MLP neurons of a small language model. Each row is named by its layer, matrix (up: input weights) and neuron, and shows model dimensions 80-271. Each number is 500 + 50 x the weight over its row's rms, rounded and kept within 0 to 999. Numbers have three digits each.
After each neuron's rows, "fires on" lists the tokens most often at its 100 highest values on Wikipedia text that the model never trained on. A number after a token or word is its count.

L2.up591:547491587520543491456464573501540529614570497433445517598527505530460557470419557485515583562442472474443471503508508539553441501487553531632537487428535546517575563514511462489511532487560504503565502542556513587519558506491499473485534553516562494550433436523436459525437473447567560415411562534460535505507523508451557500492490556432532550458362561489452458477539558523450432494509539507534510581496480532462534522526503546491393569454447554470440540416399444535530471452613457517452511525506512543477395570427518328462512498614523449540603375575465517524479486563525511388
fires on: " Z" 31, "d" 10, "ver" 6, " Sch" 6, "sch" 5

L9.up1048:522506515439498464476518434551532464508475551413515459526488546548542514636498555375581466499544488426432550512531443500534541480622428511451488513436501356535548501511475517490541525435454474418476476458522448533470504494549504443406485534524434556427560501498606485522493461497403472495404382555479522471452447565523446522497572441540516519443521468473449520530520533480490452463467445422486524503466443409472541556533427502464462552499511545370480465595553530465470506493445502566500515486562525435493559535553514450510413440509511504460551557534484626492506472447547494515
fires on: "," 23, " and" 10, "ly" 8, " with" 7, " a" 7, " of" 5

L3.up412:558427514401517460432545455470570439559551529551487542418608641580533418523527537477583503500508527403574503494537449484514441572583524475548465522469506438491517459511580498457504535482423489581436476494494460456455464532544571400463530447557517527489458512474485488530503465428390446489594563548568400564461520421562503392487463519503602455553480444432463569481421464497454511569579614471543621581458447527481463423588385492439441517463491511573503497506415530521492464428578534497569399567493415424387530572542504529528477562483560467457559558465530537523512442544501445559
fires on: " votes" 21, " $" 11, " elect" 7, " Operation" 7, " result" 5, " Val" 5

L2.up132:532499414436465584582574538491510530481521433456432595460477458499447545524466540489478509475481544456609530523496504410549446590577394457407485544461469435520541529457451460454488476494420457579541366541431492559471494458562568473521536509487508485484476525580438460567464491549427514469582506469608493504545450528538552568517571538470501468470574480505462409553549458484469486490467496437489470493516410538508556416548551557497549543535441551456462465638563557477500458506472550501598488430520504578549431534523511468448483552441556488544563524457492426508564541548386531617
fires on: " long" 28, " Long" 8, "ong" 6, " instrument" 6, "Biography" 6, " Ball" 5

L6.up1220:571486451479503436429541386456494467513489469517528548543486496461439409487493517466500438392516453425523555538429416490459492531549526522532583409451424476458653498552557621522394480548419474513523489457532461487506497469485603556451473512518484524444478511479454576503532518412488521546530536509488431544474544503600455462463530512617506528565569524556576460521520429480529466486429493455514535488495438493557502409548483535603514580468472554423469444458512445465556463405478565490447587521568454390471429501472526535476475551498414462500488483523504444522522457384513487551
fires on: "," 85

L9.up697:573458521439529570465503477493433533523391583490573497539517518522544521571479621506541464502482537449431584564485482540514520396432555559449533533501513488544574469483417557471539510467429478489539505411562478495433571387564420398544479424539529504515577585496462405511521480515467501471435457528444469585551391532476438549442449504516511504472620472534394558489450472672516409534491370440513509505466507408534555539410471515526529541547493520455487468519503484489571513556406425415442501618508549503535451499537543554593475408461441491513494417488432497532504497439481504576
fires on: "," 42, "-" 9, ":" 8, " and" 6, " of" 5, "ly" 4

L10.up1221:517442464476454400532434543554475439498592418471478490515439580525612433567486517458523448553438409537570571412455431493448449477458444489523533451547481544525522522522476610564568549476483495459495531445502472427457573445491400549498517446484482563514423520457552532509524502561372506549484392392376484551459473437486497580478498481556573459517463385434473521504500547402495494452548486527493504450611447473493491526512519497480464500561553551481546508542512532539462494634439565550547431572541532531510454588491513552485525497559539476566547549511504470493503620522572497453
fires on: " |" 45, " of" 18, ":" 10

L9.up380:507528496479552506449534538500490470499606509449617489462616569567413484542475414527488513504552536500389439554441568457489454454467544518566519444472397507505462477506517502550461587545513514511486527416437415511387527519540435564465405461482434528500469507413450526403557472587404534453582493497511533525493481561457456494443538539458561502475494566380385484462537569501430388452529524472433598506546459518379502517519494489546480561469500646491486526497448562472471478527518506415474509514470510477541494530598429645536403480497557490411441533531506460560498483565432552423
fires on: " |" 47, "-" 24, " three" 4

L10.up76:499582412379563474482450539495538428514551548451585476548510506358547578487624492505507465474455563524494568426490448551464536509451470539501516456422485498405456567430516472439430539446499417466457471573408461429480530435586482463542495455467430440555523475488428443411557457511516594417478464523482518508434551481570419551513550411448489445480560491415470432476556568502530500466516478478597568509556501521457569523488529464514476522502586475410455447534459433502553470429472544444554625453465477571477608533516493497558513541481463409551549541508551508445524494478542500507
fires on: " |" 34, " was" 9, "," 8, " du" 7, " the" 5, " st" 5

L10.up672:589455511440478405456512540438509525444495558446502546371539468518493519471476582503455495474465462502552518535525481540507496490493466514550478461591478474623568509508493553461461441552510544490532415487515533599492534477509569545480501528490402506437569517527443562501456507440586496453567557476524436417470433430474490479545495543472488569520501460440467447540342442439502526403425459499507513521480399490603466521527523419456388505548506484478513496415561525550507476483437493435471524558516493409595523483440522589484458429521524483502458441496529479487591545516603477508
fires on: "," 60

L9.up491:503368491483539508490494520529535439455493412484506527544562498430578465489487560481531496470522479454482556486581577563484452473550530573501497563413518468412484638478519405421561571542483447441456512469483521468537528393538437529489524526611532503540529509328392552558493475480465416509488389533452440522497488478449498479510559535466500525487423597500631545562555473445581476447448390416540496485521516505538479533593571462510527559487493490567634541455422522493419505496495533448466426553517512442614565427601476474547539509423504499509521509544500478501508476506409430421
fires on: "-" 22, "0" 19, "5" 5, " 1" 5, "9" 5

L4.up603:458538491516497445430595439444504556485487483485526421483522566595490475527379469585478401532452533590480555475505491514532498528529513530567570495520487518519530590523530520372437547514524544519468644435465442459525468451594456525519488556489476521482502429555488456546428561452465466614435478453573445493477426599445591494473517510525574490499488589461569548577509531483608470411454528502563416532432537468460455432402452502583651478501451467557618476501506543503461458521532492448459474552490516489529506557467534478491484425449459545471576552495461491385513513508551490425
fires on: "y" 22, "e" 13, "ug" 9, "s" 8, "ag" 6, "ct" 5

L10.up977:560485584332516452486444400479480492482496568504573579491492516501502500481542552510538432490446657518566548602564451537453510496413437564542532520514508510561520581546464556453472478526519486573537453465403491547594506500514424515533496506448480453490495470485493529500430466494530502384453439475537434470413484606480473515431479468490444516462415446449411539495428555462548469459570452488476497418510575529547552524438444554587529481535537580558446474536478407517592493503532473447464425504559488516467549419491571453423552482494450451592520459505585505422475578505533544538
fires on: "." 30, "," 15, " of" 12, " in" 11, " |" 9

L4.up409:462536525475444643523519544595417506473442520523530520578522467524530592512512558485467401552524512521415468477588462424514570552472615437432490495441486469484583500477463370503395568468541497494477507476473398504476510438533522488485498445504517492441528535524524451506531503523538455523526451542472457523549487623539504526486471554468486650519533454511606466579572504478448449449500459471454427472483608447503565527542495511486464488430484453421394492552546440403564538522412430390540531420527536529452549553489590504458574448468414517540542578511530538611530507428469576404
fires on: " or" 58, "|" 11, ";" 6, " |" 6, " and" 6

L2.up1174:468515515504496525416502480536400465461465591529520454521581538509582622459463602481440517509493503422515578472561413534595442509503509522467529480568477518561522517540568516550435527553525407544544528478491502547507476524496528499437572442567484446545576496535421545452531605443573482547460483493526467534598556539483449518510526495574438489536433566509482473570442497420502538525513593413613507553465551546557517488452460539428576511540442536455480463462544394455483491473398483539521555571530439476513405461480536496550490455505530474567448450615503512473430484470470502444
fires on: "t" 43, "pha" 18, "ów" 4

L2.up734:525532487488403583459521548546538477430546509481478500520378534497620544528414462502434522583503421401435546503472556522486561475466485536523531374425553587542554530471653452471452514491505461489528571399434476604522414470475475511490471539444479580529537519459477476473438486519560548531476500502599432516493491490401488501541513510588477555541538616569419457474508469493432454490509596459488536453427465487546590492450482426529498464543481463482576511463509411511465476476405505460426520494530399535488564503541525520513462487412533475604474469533459485394501528544440464497
fires on: "," 28, "t" 15, "s" 14, "ts" 6, "bl" 4

L4.up148:474598543468488386560424473416595436409606431471446410469514638461479524463590532518518496431534553539601500489588437478503454508515469561538493472469496483446453503473517479448495493437473430640493454523512500354485469557488504608458593542484480477542422475492642486531580523507552534558354479520533470541459452575496496536506472454517504474537442486561501453430500547508568485421504517448497503467459483501489509535409504495493486521538581635493612493452492488453476521530412582448498425446466462450547527462501529513443494493458576495489468455447515492523522494514548510552
fires on: "." 14, "'" 11, "ha" 10, "a" 9, "e" 5, "y" 5

L9.up692:557396557484546481423446513438500453567476530425567510468400518554541453545392471488417523479540477469535466516520548475501513561540403504430465440508523508511537505526486586530505565491467511462535537539519537464460541479522512543438524518449489562487434553468409555528446560562440504521477529490410530513525486470555448461473516520509605469507554516540504467435475573528472526423511474450462419445464425504497490428466603512547552540479428569479474501483536449501483513556393583439413501502510438405580548501473486520518475473503563438409466567507462409527541517482573529508
fires on: " |" 55, "," 13, "|" 12, ":" 7

L4.up26:511496501541479413393596517503482403384568493454506448501474553586595469464454530495610403564610529541557463475516561491507430486484541483407383498489524542471531497632474477482475499507459545479469533526474569602500599507531509512460446512609465588439450534467437466567532562467451549433495486407490552488507514459496507521502556516585493482534467526436488497402473476540486481516469572492610549512484557416398460526596463511460578409546384529507475537449508613501509512553475489481418523573437496453473491527457540530473416512465521526479570498553543501525460482552416562428
fires on: "g" 18, "c" 17, "ch" 7, "ko" 5, "k" 4

L2.up738:445531420438505502441448479498551509565507593537499489573547457452540482493526536495406417517510459462549562511594479471494445571520467529514560532447553505587630438618609545425505551546473535431504454524543588508366438562477506596460505514420521530482508440435496504557537507531523436499527516454470436476530532505450528494512543510458541522480487510446533519536502474521464468484474442508423553537439457451582511509494521468502593533496426395483510484503503504430534488574566541500556503536544495457551432454483485503554638524535495488471525521578505453438586442503556501475
fires on: " would" 36, " may" 23, " could" 17, " will" 16, " can" 6

L6.up628:484551475544477506473473481518447500446524481454485500504556400470546591511481552492418538504543453401491447497550422503521520450477526538529489545520499509458514602403566547423435459622586453525496436543442586475489512541467543528474426495500430519591402469496431435465496603442496508514504499466470452518537601433523410466520468534446489458587455515490492548476412497477491497356488489500503470553494492548511435527420542467511501382556523489469475442494444496485396396457428557513452464539469406534431447486561470471457530493401560502529530461542436482509459539510433519541
fires on: "'" 17, "t" 10, "to" 7, "oti" 7, "hy" 7, "ī" 6

L9.up348:551426496499566557472462510556451468496510552479573490473471483537426525506464591487394481490446483493533547522451468532533514463545490544520571498489487512445488482561481507545539457504478500537551570499483436448542539418454459476571498579443526516486512504428452611524570509453465592513492554532474538572418496625522509580532431562507556546537563570486518501446519540561512444455582403503443472542489459523429590494529487459542482543512465469474440519464565473552444471390501592540549462478485436555500624509449511581418417581407453363411448468536480443448550509464493418433
fires on: "," 29, " of" 14, " for" 12, " and" 11, " to" 6

L9.up571:484534516539501490399533448392502436481606579460497505541558527480488512463521434442517526481516462510524472514526515505537469509510487472564513526468463485517579470491476503523431596505526499442571528459386523527471522535473477415398452468437460469512512649573492551500584506515525513535428443572388491471511526462503495504446567536440419407465463489592547462546445587602392581449468530424594472574518486545492602459585521563484535596529502534520470530601620421412536557486523519518534377492558543467539453422545497540547518480507460563460462393577491527505429473427516493610
fires on: "t" 18, "n" 15, "at" 11, "ir" 7, "in" 7, "an" 7

L4.up375:490547500521519497474481455448544519580556483488530626477511543498542490537528512531523575436564545548477497549432566522490461479497454565611554459405517448473582575450570541496496492538495491564619450467395449521506471562428451568545508486548557531433475484482452502504546586538505557532512412565501490461527503499370530481530527559425501602489494498547594464463474476500503543504457457470495544460491501541557456589506487450575554573586389483546519545417570464487362501508437515398400555422364539499536519475565509494472428489484375486494558615576559459570524466499535561497
fires on: "9" 18, "0" 12, "4" 11, "2" 11, "1" 9, "3" 9

L9.up600:467511438479553511450473419461457376556488517506512447533515525527536488498521466522423521515482444509510502546502440526418424554531500460499532442528567492506504521454510544513495378447465595471550586548543528526481485507482556497421438462391530573409567475487539565463448394471561556509466545532578539572509498577460497444572439437448533508571463554448520437500468448442465589445580520428424501506536561499583448485473460451574545648448483471468542441461498568445417534552531591534511558492507525507450458529541490499422487625517504486491585591527528404555582539480558509483
fires on: " can" 15, " would" 13, "=" 13, " to" 11, " later" 8, " will" 6

L3.up392:506455518490496554455506549459490482567480574496428563537413568458505581455521521464466485569488372517472447512553464463512548580424517485489461436482508478517497506567424424497514460472473411454554458476481507538500447437485528521438468526519561400531472493465642463512567412541541506550461494415428451469541447521514645440514533500549455551492477513473519541550514453457469539518571573455534454511468403465496531533517492606508462487493475513410586609531518472571528479531407372482499598526473513602407503534581609519449575545494504513596469500537510466515550504496562473446
fires on: ":" 35, ";" 25, "te" 4, " |" 4, " for" 4

L4.up1103:381472529553525497577489512411510412408513569593490446583570626502458602448469502421545469521551549567559449615577525515542463548502611534497472531487424498481457543504523502453490553438540513620486459440447524496434536511479471507517442504538493470439506443511470497531583534408555506586455509487425470518479492471489549544387486527517500463508483511561450559492418547593502582466577522369527401501491502484499469407525519556491507439483419553538532501537418511478579504531512551488474539526471548497480419543504488485491437430459468560447572518458514533461503510583481490558
fires on: "t" 28, "g" 19, "y" 8, "e" 7, "k" 7, "h" 7

L6.up990:515426481455488489472441456434587419540487526519537451546527492499427566478606520555517541383482457440587525484492530422494466469434551588558507459422492519602528472514530441566545575493475462434518470518418434520466517523485455479515426531510482546523552521537540488396557462460437529527571513543484670512494478492494396479507494459468511471558408505503472444457555521596445476566451456422494612452511513470567529530550514443509454517511566539431552485561462560472493477542495494470439423460367489534559585584526389358453510583466472514471545590531522579583531511539536471489
fires on: " |" 35, "|" 13, " the" 11, " his" 10, " of" 10, "-" 6